Weights of a small transformer language model: MLP 1536 tanh GELU.
MLP neurons of a small language model. Each row is named by its layer, matrix (up: input weights) and neuron, and shows model dimensions 256-383. Each number is 128 + 32 x the weight over its row's rms, rounded and kept within 0 to 255. Numbers have three digits each.
A block is one neuron, or neurons of one layer that tend to fire together. After each block is what it responds to, as a language model described it from the Wikipedia text at the highest values.

L3.up1046:112141145098118127073173124163146150182128034094117120152154122139125143139147182083094067108170172146118115074077123126123110189169136146119098164085156096133117090146134123095093132131127146123151067111088123189089146163196160153050152086133152170151142153171118129144152120196140123170109142117018102132143100157122050131094140122178097174171137131088159093102107133088118156073123
L3.up1249:116144076127158138137136110113103162154131121102135089136140145104155168109131109132110111106120122086102121108132110160152179168133046060114132166201074142143087121153111113102044126164174135152189117177097097144152036100125159116105114147129123171187163138154126118185126090146091152209083164144137146123104077155132103115110150149086124116084106107101092073064148145092171168103182
L3.up1353:093146162036110135151127148109141126129139097098090100128140171148100103132119099063119106144136154104136082117145145150135094234083166155151147140122106150127124109106089160162116138137164095144157076132158092181078117129174177103150094119158176190133093134149090076163111106144151148110142130146098071099122065163059134091127115082158131157080083124111160117061143142083148133162089
L3.up1405:141195137096172123146117159172107129164164087125105087078198143122095103133111128049095062176126100099142116146140136147126109133115159143161106105143073184174139073121122180175136117133137117139159115123110138111117155145133104158114109081156125182138150192152146087113107063165106114151152107138134121083112163134099108098092152144131137142082083087131148136093156188110110169145079
Description: Biographical predicate continuations

L5.up135:127187159073140097138149149126163096167128135120091114125132115133131131112118134096083109136123161087105081152150138151133148176086109160156100080140145123129059135128155113104122118101107117123167104147185089099118144100088131115103178108070090160149137141108167091155112110152120155172099140096061074115118110135065031152128137110152124115110170070144191069111137146134125126126119
L5.up755:119092163103109140115156153168136110090112140132158142230149104141033179087102167194147079188172119111155087144159130138136155160111162140099122126117108093089133146171096145123132154118130138123122135084168097139084104093159115158157118117208147100216090147135112083089136162162099111138073175077099122163130129085093135147103090173168135137118103161183075136137130148162189116151156
Description: Education history phrasing

L4.up563:095117151146131235067144105147110105112064193114131132139120116107113172137080154161118140180133170112100163122102094142116155057147206099073131188115121072132099141155125103101051170177094129134130115133077158129106164161158184122143148132100089118150107128116137113176120123127132201123104133135154093103175123189160099161119149121105079092088170156150124106143135086159107121152123
L4.up726:131071140113123192064163198148117109108105137120121079161126160019170100163154103101097117089052131122145157089104062107114116085166139180098127110134112097099135072057141138156128101088146077104114084111096138114125159141169093128109149153139120127107085151151181126127110134105179123134165111161142117083123076187100165198198113081100138136160174111109145111105116131169151129101093
L4.up818:156117086104115154170114159089079159107139137163128114130091132122149161122092125173070118115088145147070120193184122160112112120116176177170149143098151092104134223067143161109128106134131105103162077130174170158084135089138121136128081077134104158121073096094062177164038110134142182075123141170110134091152172166121116102068084127103108075167123145121138160121151141086093160102086
L4.up934:139138130082117163049113154143118132160117137187177169150117114077126198205147100096153162104106099098158099174094200182115098189117170151125184137145138099160122171122142090133146110141115141132214052179124130066126094180139105133125174114151156180090098113173122149162122149167127152123128127099141148093126158143067153099139108115122104120149107128156137128100130120179135142103172
L4.up953:098104120131144141091179140085114116145117112122089111152129130110159139144097109150098123112108162096168123126087180090101213097160186172136185135074152187085101145197120173150151139173203171081117109117110153124114194125176115146170119145145132114150127144206243147146076121093112113169166159081127131116126060100099152114145115152114175155142161133109073112149046093153123168128126
L4.up1151:173167146108083135137074184159035136101121114119111128114155157132120142117108129200182111148151145067140166124163171181116139076095102113082092137172125130110104100067126076152109080182147084133147133118114128169159141090071107057140110135103141124109083159141092100107135131170114133138155120096125157094154134097150140109135093198128072142093084112125150155153137111135123101090121
L4.up1235:127168136177133154133129106153131134174080194217152122098156103144116106125121038131049134138150154143088111102134100231121138114127144143127148142139108160132176104104144170140163104156102134147090103107174151095102148147200095094158137089115122090114080158140152102170141123115206150176151153129169106094104108185117087144140189119097112133111068195109157123175129099131167142118057
L4.up1282:149187122144110142104174106142121152084160129145173061104098100175104092099074173133157084181124168110120166089141170093096181093164142126097186130184140143101134171075119162147090142174089099100109119116105167140138114115135148141171129127123132118168131144102153093141189160174152114141108145158152100116124122142154135123143143145154122099151109194083151137151154145115072108090109
Description: Clause-break commas in prose

L5.up598:136150134130131102120086123117072134142177127107158073115098082165123078147086103150093175147148096097085176130207131124085180082107127166142133111073126144123195137117115095124081081114112144106128158148090125133090158115126177159110136172124125094131087140148125102115116157136133183108160177140157116130165113107136101178112183110094145119105089127158123109131103181141107083069144
L5.up818:174130190126101087184132099074102178215134188156169045123101130144127121179107148133154171093126184064131141094116141145126167056134144163136084101164179129053058120094100187147082118131123101155188182125135144136124155158172143081170111131124074153115150185212083136179082150132126102113100152109151123159172156153109108151184121151081183132129139165110167155093147105117117102135115
Description: Clause-continuing commas

L3.up322:171086111172140144077121145118116062105121090095129126120178072092100156168092108133114163136134144139117118128109180158117158130181192154105078125106085101120125111132054133119138144111161113093154131083205083167119132113149130155110143143199183131120105148135123113127132110154164128144093144090160181124135055134128115157151129061095093201062147105113181098118094121133177091152094
L3.up323:182162140033116136081133157115090106181136068066173149164170123092118168143081097169085131097174156082105134089158094100159166157155156063132131144127108126160153126180118164111096090158122093104111114105140143102136132101130112151200164165166106121119130124133185127135123097200193148127140124105184136074107100211108123132107154133133177128116142080169128152128116181138147131091126
L3.up1359:115089158118183164115114133147134100133094131194148108168174103158153080128081038117099172081086153119124148138102158187132114130157127120102132103131144143168087128178209127138099135127117132074156072132119143101141120163114104124151178158101112113106133140085108099157087096165135141141125126070116083109129153100113212150151141098131155094118182121095149158052087128183068064135108
L3.up1499:175148119125107119121148119061108137123155090152127178094156124070123167137111182111148146119113158110074103143181099111146101143140125133128119108097108095091103149117116129074112145110125047167110035160169118094162145112093147126077201172133110088138190164136107134109117129120170138111115083088161190141187131197115129130082116083050164099134141159152155108091097132187059135069144
Description: Clause-boundary commas

L3.up148:152127089122090098108131080138137122094145189089138153146156154098124162114173129148160116120141148115168178091093143107171152125141120115146159137104067097094193159173106112178101129102121140116095117144128104130076092075169078148116159149176086165174150126151129140061138162103153111081166165143109143091103076169218157134051124061082187120098115130157151123160141130118121105131169
L3.up437:128122110150089132135148070124151120102153125082113166191100088125109215119145127111144112152110117160084129119148129096182129154161118101185117110126065044091233136151089140127164122151099090139169141108126084164071090104141117133124196182125175168211112165161120098094162130049127135106175165109109166128107097165175146094066093110126154114121119136148097128182106168118121145121142
L3.up1033:111157147104082134188110058093146070087116217190223113172139127112136102160093167123169110125065117076131141124110173114142109091113125123160141050125076116097212135106083116145144083114153122134126152117123152084101138088130088068148175173137084166186096084137084165184141160074153077148146179140094134130142120115166152101095148075096150091082134138146145152138117129139144084140154
L3.up1368:147081111163114113146079128150114124063098168175104154122123099154119171131101095163150111151123073103128181178120141130103133099099127078127163126043101118110132124140174106129131168130128154117166139120094144166111074118130152139117124123153081174113179134123178195047154162140147078134177096141095142121099126045150170084090149143086147134124147140124147105182145159176180138106097
Description: Early tokens of titles

L4.up11:126152074081120064143046047194130137118125112091156173099147118117138145118169151193201143136135147089121135156111187138147136096118126137114105187157076114158149167092130119084101111104138165147106137125155099066123109125128124105097188130105182144039154152130093131109099149120096135091103126164139072117097132114177124093142123109130109183165106148088099148090147106145181185101116
L4.up291:079143155126105099106114148121128110124109165106093153127144143144177100109162108155173147115166125101115176126165156176095120131162185118091108147188084111106175139149088116082146132084173118138164138185105103142086134139137147185151154142085117159097203166108099076138125146105140167055167131157085109119176133190106116075122092134198116182091138116118151167114075050154130161121134
L4.up361:172129097150142170100126138123135115157116101122111158163145156149109129128110087124177146206144137117159104167133129131164113141145188163117130165100091069124172161120075124117157162127097166103163099089176100132115143105100081168127148184060116152105107093103139125105128185136163090093135143207160121128143132176114141192167173168057174103105127155135141144131092116141145146145139
L4.up660:127157115153120187175128132084104082154124119091125147095068088075174133146030128191108106113077117127075091097112090173117156185124169090115166115156088160097142102119136094142151160150131153158144190185083167108159178127141045158147154173128146186116154116082159144176158143205177112095132137112086138068105070096095113087150119149159130119129133106134166171140092130112198156066117
L4.up1015:202118130143139104125167137138144125135094107113132084123137113110158131059122169204164139150145103142092136143132159175144111087114171090147114176126175132153211152118094150080141122132102140185117170066141130077105105142172112167193170182099115161086158143176166156150144122133100115107139157140102136127125100099172099140161154059119119141114096135127148107152077112175101098118125
L4.up1040:068073086149182180154117117088090120167129092091049171126092128117143090129135179191160177127144126144142166143112109101184119099136172102118147132119097164138130109155142203125065107166197131089134160108113187089103160080103105149098150086137127131094141124126132152132105163107124148116093150137106107101131083112123178103125156130138129135111165107103158156064137132081132119089181
L4.up1421:118115114118081078110112072143098155132056160116134140137132150066134112098160166076141133130138193162094089182156163103084096183157133117173153069100122074162160189142120149127122126088095150098144193105162135063104110141085105131146127146153150088127151151156124130122153142063134115071097113135138157134113171178113169083123136077130153092141146095164154101123117067135151128074138
L4.up1501:137157071112133106091101125173173169086120117106171158075119112158149097131211088156201121143131115181079108122095136084156086159150113136142121143139101182128134081121130128126148138098106096131240137156139127162090116130057086108090147121112140101143165103145142123122114135144155115103084143141166192085117153139099125149113171107090122164113186089111154140130126194160114169151122
Description: Word-initial capital fragments

L5.up904:107124156135132181130068093065089135074129112077140111104162160103116143175164124115159144175141206120116102105137132170136115045099112168134037111133143112144172135133140117074063165139174175135103101113138180104133126125093161155104146142177113214099084120175134048129100175163146128153115125078142139127105188167114143080135113119113150101091187173072091116113128135148127087132114
L5.up1401:152117103152104104106073132182106142132090085153177135143124190150106111096129129176199138186163059102137152113074136086091136143073149128177132156157158128175161143164108194120109081097170122124094075182126158148163159111112124114144101146138135149094117119205051119123149129103141167130100178209076125159104153134129139051129153152129137178124160064160159117180162102181147089123163
Description: Word-initial fragment tokens

L4.up216:161143141119086146174107111090195128163095148137153120183148119113076115103116094165116131114136120188086141181121057047148143131178127141107053142114159110127139124082184157139115112165146168106078153126107130087159149203156159120126101117068089105188086123104120107177137050146120109128114138200097164154165113138122124133124179141154174127192136164153137103124130093113097117107084
L4.up353:144102144052117137149135175149107193096088116150161116120138176155135073133121087100137126125141119113104155137130123128185128160105091185096077099087136111141125130139132153140147138151139121140067153087061096087120101198125125112144130147128111131107081162117143105125092151145123090109117123191139093202099102171135099133104146095116094091128155108204134192135134081079100129047150
L4.up410:130161129070116126112121129175205162147097114128186134140117120100093172120090135076091100130110092130193072174142134105141120128160123125137107102112070162188118093154115114115099099160092122110153133089160085161191161109156186130074138093119115175216138152141141135117103172149107149144075138112134108117096156140117135116087112099105099133077082125128162144131137141123172130120135
L4.up697:073093131098074166123147097070183148148132117158109136085114069128139102119103096141102133124081099108068083098103125137132131138136182181095140112115166111144095098110184165167128169139108111139064187119186111144100026111171194142124106108133115136132108175205179171144128100088130113085134133166056097154128160128111117161106163130173161131165139125154167109107109205119142150120036
L4.up727:105104134120125137104116133164122136042128132145139172141111120122130152140127162179074154095117102110130163160147116170101131190148121117165137144126157195163129129147090088164102159144085126124111161054098143126162120112121140104104203116138131206155125170128168134083116142148136097114115126137136118143081139115121122114074175152090195129139105105158127102058167051040171153139158
L4.up740:115150148058163101117130167123127155137113173206099073179199151176160130178115080156157096108158163125160116139175129145134118172169139121151118155141102136158118152104093185102135151141161120163139138177150128129093077129182181145127162076088117135179089102177163085089081077098133146116096094137022118163159101107153154118172111079114091143091170137097122139098051146174143145123108
L4.up1313:185153175117159092101171112088062185142110142127145056098186126090141186097130102148082117119152182130070069111135136158162144111144075147120131142057099107181149164127127154098118115163128162139110160090102099120110040128118155123147095148110092102146167109114174117142101163086169061149104105130121112153131127145096139104168137105099188068099048128092110172218088149091136129090179
L4.up1366:170122165114144112148121145133151168100088086092099158112147095087086164164063165113119137131104126135124092094156146106118111154121120144171179124170142097156099152121113076148075152117146055115173159103149163112092115154132165131110107170117106163198118115161084095175090172205095185128134116114124076157053115159127103108099105104070099065110069120179146116153115138099135138123112
Description: Institution name anticipation